Weights of a small GPT-style language model, trained from scratch on English Wikipedia: 7 heads of 64.
MLP neurons of a small language model. Each row is named by its layer, matrix (down: output weights) and neuron, and shows model dimensions 32-223. Each number is 500 + 40 x the weight over its row's rms, rounded and kept within 0 to 999. Numbers have three digits each. A neuron's up and down rows have the sign that makes its largest values positive.
After each neuron's rows, "fires before" lists the tokens most often just after its 100 highest values on Wikipedia text that the model never trained on.

L3.down32:538537497456491479509522503454578474484452530512571519537456486499513482520515493493422473515469461421534517536484479471547473510447466450510443428399506506480502529499508486399515521497548513548614613486518547492496529466501528535528478480504527413555484537462498523466471436499585580562522492513555488516615540573533504532505488556523486569479591470465525562481505527533439468528498574445421515438485562469444500452529505477466489548459500522491463568564532470528477483482462485450545497478488532414485489468510549565515491574505535511514508462482461476479548471459491505471
fires before: "–", " |", ":", "″"

L2.down366:444512547515453446460494455488531448579473496492485490493530457484465466498434576524452568431491438520500500474495460521502500477510475429522474483534452482492526532516456482499534524501517522407536461517499528528546455437486493481522519509513437482487504542455462540484471577518491485450519502464507449491445524493510475426449509477502518531480503563533479471528467465456568491502512523504498507528467486476541414391469551554495512496509530405518453539531589511420384567479532555497460453529498465581452519573568485471491597548507510478495530582462478433504513505526472475556
fires before: "\n", ":"

L2.down242:567501446499549539488503536539543521502473509562499519541558558499554529445526557504491404531529465447498467464491470518558516469487470459540579520493571531404489490499548468514533470481407457472495481451537487554470549476547525591567488487511471589499492544521511499506530550415536498548487612504507522509571487537548563553451509460514499467544480511448495521534520533489536535599483481544469545470489509458544511489447555499550474439517394511553497521550451536521527520525499395462486521467527471491532496466442458485457439585493490500460426481508521511500500556532508494493
fires before: ".", ",", " and", "–"

L2.down209:543500492496535530513552426578501552489499507447503541586407462473558575474460506473493505494502482524450491543511505516538448431528507495605469502528453543593490504541522468512451486537433495505547496487539508483502462521481496519512564555611459477520562554499510476464430551530562434381498484462540481495519433567546496501442466494462547538501475532456400484435496501450474515547428525503535499530418476457518550426540476444582446448493564436483447479489459525534498509459533507462458558512502489553448522492493522429521474493536460487447440507548468467502501528569537465447
fires before: ",", ".", " in", " of", " for"

L3.down372:534496472524531511502468430569524522427454488431496443476517475405429490503472436539529542559549518560536609553513560518562497505499516485532441547614475484561585490468513433512552562480486511499415533483495458528468460489617475514490505529470506488458480490481547485488501427544443447519476608466456511459483545531487431490467498500460477454491471542573448440516529508531552454524487524483509554492524506462478461490437541478486627501483476565555478510462504520579502449480454565517487475469509571465526475485456489497470539530515430498477454434558496616524475501539444516455
fires before: " |", ";", ".", ",", " points"

L3.down435:572559475483468514579517535585477535473492513493566477459495467521478527480519434509451502500474487540516550554455521478463499514525427499469556518451489498546467500519519372549505535482534481433553504453446591588472442419563477555498421507518539547446421483541428485542551541502492493553441462544544507482558503460488454461553503518505478448452476431495526500489499460533522493493490538548500556540456532485457468503478460471539475527500470549418469503523480475494513453512423441588520507560509523485423609498473501507520520532481546466520491451521435530461462498476555503492
fires before: " |", "1", "2", "9", "7", "8"

L3.down370:470502433416515449547462448485494482507482505573571477535470516488420507444530494489518531468479489534554566447529520425442479481488518497531489520502562509523509485471468476562540494497487502526561514463532559488536549434450472482562510455459441466588480474515471538497476505496564566550528503491500497498453504471513500518488488519543494447518505507420519482441487488537573542556477567542548493488527494535515507525529471513550495488508505511489457587450439455564412496505467456466475458522498530528506553514516521471553510453436580501421525474523498440522404523484515471432
fires before: " |", ";", "."

L3.down14:515548521502468489509512541495520487459520580550458471480496510479544480501549494560463372505525531535472533547523476515519490507575491499490506537439583575539466482465509485457481519536506398444517455530485510530445488498514551478368439490468578441470568525506486493516512510470437456477492483575526555496496433537493531529555445487498519533509491522498486494488483485431456511450559564492528524538539531490577479494447475557466448567491513474473468466540447521505516522502499508517478560468442473500470530529497590464539485513510439494467453458456500590598439490543494471492
fires before: " |"

L3.down24:521524437525528501515507430406476421559474506505464538512511490503513522494496558458495588490476489549530489522510470502478509479512522524520471423488510548434450516435468510495499542482591522555473527499458454503518527523493556492546488467566559510512463496558550422515497552508527574483546499466556512496496541521479486541480486422471589471503512457526481498558489510528587533504439457585486511579495495479476502417500497516489454557426533456554541520489557544392419512521517499573473521531435426467559496516491493500499450544554514438568550554531510578565542520538512522510
fires before: "\n", "=="

L3.down292:468443470426468531450482463510531458477485542519446465534515487503488468528455499492506515518449495556452516603465529467522491532514509503484448494514515473481496434503479494440455502484502500515555443491529498462576514459467559521572528467488496521503505497496543498475521556444532469500495450509570508553411513512476527498524563425541516524459507539495472615443559489521488561464534500493548518459453459535520415508521507463550516518466551452534417585542451478478560482483534474535506507451481510522573512467438476475531538496527478563515536518504515499508499526511515498492
fires before: " |", "8", "4", "2", "6"

L3.down326:525495514518486505475509487436547513508560461454480478426457546484535492531473540431534507482507491544495441560472543486462546467513556452565470501536504527453517535460490483521507541483556503498468598470490500486437435482522440434498566511464396529604572502509462516497476525482490476521473442471530592583475554477408463494579455399449475494500514511525553427499468422446474590472471493494455481569575532461528455534563517500521594520452529533540472498417549540485452501513487483525428511526511557508495519542469527486516539454465499493554489572497541477486567506548490476504
fires before: "\n", "ack", "at", ";", "o"

L3.down175:520517536505463519537506491538495534466525427509557527501550435462471485524484431529417568517542454461508556513501546559491451498483518543494544458497449480527539504460490508559500495460499512517561453495514495469542501395464563450596536509434467486505538509512481497454474517488585521434593513461460517457490541511467500559546496465467509426415559442477436476450532473495560536519414543442478469530499515469499438585513444529457515542549512458466498521482465458533561498417521480427497474532584496477506530508637511457421570452533557520551551500544452435482507429483391501513
fires before: " |", ";"

L3.down217:546523527465448508518455427551496600426536448472565454482539497444465502509538506501475587499524462487563539573528480475586501514448523516546514534530464486505499475467544466510462505481534455465528495419448485520555472480581528544549440609518476571486453438434474438491506517528500518450451507517490458425466448514481427486508552508564479398449428640523463426513454471463555510496535550552474486534530525505566502547430489481542523485506474550492554405465481468557498508451479494462447469493477467518421524519531513471508473497501530568437496499533486530509450534565493468432
fires before: " |", ";"

L2.down416:473568531535485480500486483514491554468504428546506512540496450538527509491509454545503477537559498524474465565503565440529455451466496525547478485535492489526518456515534491499518512580489456467577513433488489449515455472475459545508571459505467502493490462511451437599455583546473552493543478554503572461420481529542463451476542461502517505516464498466529576524477489439537488519485485486498500483511447441472555537514517501487595506486504502488436485537455547518499484498494459511495504531588498458550504502428512513493598435463546563472545453455547499508436462514437502482
fires before: " |", "–", " in", "e"

L3.down414:486541498456514556505494501546562455464448467614498513522544508586430500478502499500444542520502450469556482556474511542427451415469465483534578466532516508485483476465507511477472538531529510472544499537488505496512509455485460491543484467518515463423484440475436560538494503566512537451476445487532501492529468485485509523492547519501494468552499489441498599442525527511525489538573493509526533579456421485505517528522451488502578482525536420403460465500478487560508579507535408491455470475503399512502501456496503571492514537465512507558519516474473503537548476547497455474
fires before: " |", ".", "8"

L3.down107:534485524611528559525551539503476493542537466512509472452530507596515539550515479454469524497460523466485523524518443520494467513484502435495557491484528548477588537475483506547508522537504541520526519462559488441448495535454550492470468479574468486503524483518479459512541451524467540448531558482526497502530507507487500557541454459484571459573481560469499527529490458475508496443539467549521527468493508497544487496487536496499557470524549509393489467512485508526519463473491444516513498562478424478452520410528509470443509483472567487505556471516493539521520477453458492451
fires before: "\n", " The", " He", " It"

L2.down444:486539443499560517478476477492507467497536459457497495477564490495499493497488496517441471473529507501504483551470529548516519512482485508469470523470504561492496526522544513515556480524505561539483504546521512489531502499533455463474505487561466633442562570460416536411522515470500465494497596452535545461506511456448535508488504452458497441495502514491508474603466580554610531549434511499533514463495509468523443461435527477483518467498410515561530452536553489499557469529474438436489512568436519453515544465451518549447530539425574508496427464513509464522546504504524486489
fires before: ".", ",", ")", " and", "\n", "–"

L3.down400:449553550557441504480520458525494536541499484496509510523477466472479611542505497503517503454496506450483543537495534447512515511506518515455576453512478470509512460515545507440554429608459483564516528554559490471516514556474505521543498459491473485448491537516561506430565514466527570554513464470513467493498466525515498546476511490554511505457551539475516445505478509524481539544508513451396433522509455527557436499490489446459501487520475546494531496567501528552480523571465406443565528527483529521536509533588447518485508435471561516580504499531452407476417518569533491439
fires before: "\n", "00", "6"

L2.down286:511510463529552567457474564564527468488443462552498528554565534450543570524454559533523478485546514500482490476502506526520507493525483480496531589535518543459549495427522486532550482513478474465496509500476434584467512505577507528511488501492492534542438494489511519490536505474532473504426561521501528473479504538574537475446455357521517439496451542487487506540538518507519511537505477503572538516503518458518464484441535541510494439523466504507523490522485519533527518504484443492587523521504521463524490500450434455486431588496536474447441444555487502463519502498497479494
fires before: ".", ",", " he", " to", " and"

L3.down237:536461510507540543500511542488511524461491502508513495548491535518552535450474566487469509552497510548392494477476456514541534568451476471565594492522546496492441530522418535459535528513536523482522487522529533452481419425530501465471521505497519478532396447497566544474456541493518547540407419459476566491509527478489569509419452542475527485519428473451514530459519494479492504527479503479424466541500521558466439407483437533538487473454470479506574570483521530495466471533541500529494437548481455516562476558592386532488586485486511506481459463458530494464514436492555492520
fires before: "}", "C", "=", "_{", "-"

L3.down420:507526467528570556529550487556487536479461432531444503477514556599511523452538524437490533451461521499461470520517551491468510490453455529545505559470577493506557477489479513471456487432436516482566486530528527512526423469466513483492459485526432452491480428454552470422534446454518498474550493432456569533498541505544449571606511499449503466497590464504446544492554533499449481512536423491476439517490530478580438493509554533456503471524447574444538497476542448484512521517492422486542450553557420526558574451502505519513526460503545465456549492476461490495408554431499489499
fires before: "\n", " He", " In", " The"

L3.down373:500520467534590541448472545537482521498516527458461536569455508454483451505514516493487517500490585511490564452530527505552470448539560447529485568492537526559517470514508476511472518431462523481475536475469437482509513483512556513479479521588506538465471538464461505465476477491541532498481546559505430509525459553544471475512470417545438448427419522519415487485541514508487477603520499535497534535447549505497488450413529502542534471484510473533501472548475541600531543486434447432603511452508531528375473466496481517467529509473495483474516483590541570491525520454440429434
fires before: ",", ".", " of", " and", " in"

L2.down401:523457492536507535571417519492499401482560465467470527513555515595564484518493539471466477490480489568441545593469508582556548383520485530466513490496558469482547492478493462522523491529510514523539539590545482495540490440482507530423519442550410498460465522510495474456459470529506546482498475527460559478526521474566504497483443483453544546473472503485514538514517470443446480476494457455479510442494512481507490509428428413507587488487527512539527417455482509469501461472449517539496590503499503469499519448452490505533515559479472483513520506461476532488549492522484500550
fires before: "-", "\n", "son", "ol"

L2.down63:537533482466508481446517425514444551486481526532474546508484584478390489559573465455522417482500441539450506510545482510464465496519563486531581462587500431485497471537505491608407439466465545476493471479443489443498479528481491474441507418527477477396499525514443597449549467523495458409553506481547550516485515438487483458446553523465506420506477492487563408467445395464513456519494450540450490421438421460572530528445444522531470493489486496460470500521482445473498518516516428512487470518482506475394509471499441539519470475449541517565495518529508501533528508565431498449
fires before: "–", " |", " (", ";"

L2.down97:503526459417490453456468487501503571461495529428576473503540471413430515484488530409482498511488519561513501535492438461518522474476438450578514498542467474494535504450478470464529463476545384461583444418487528489516498381562482441488489602532511492461502446487546549502526531485450471440456465580457508493490465508487468453479559499472515463500541480568523532459588461489469577472505472457477470628512495431496524493488508520519557521476519470479521452516502489494531550508507476479506542488433494610470553499536503502496593480447552535564501527523495496509496491577502499506
fires before: "8", "3", "6", "9", "1"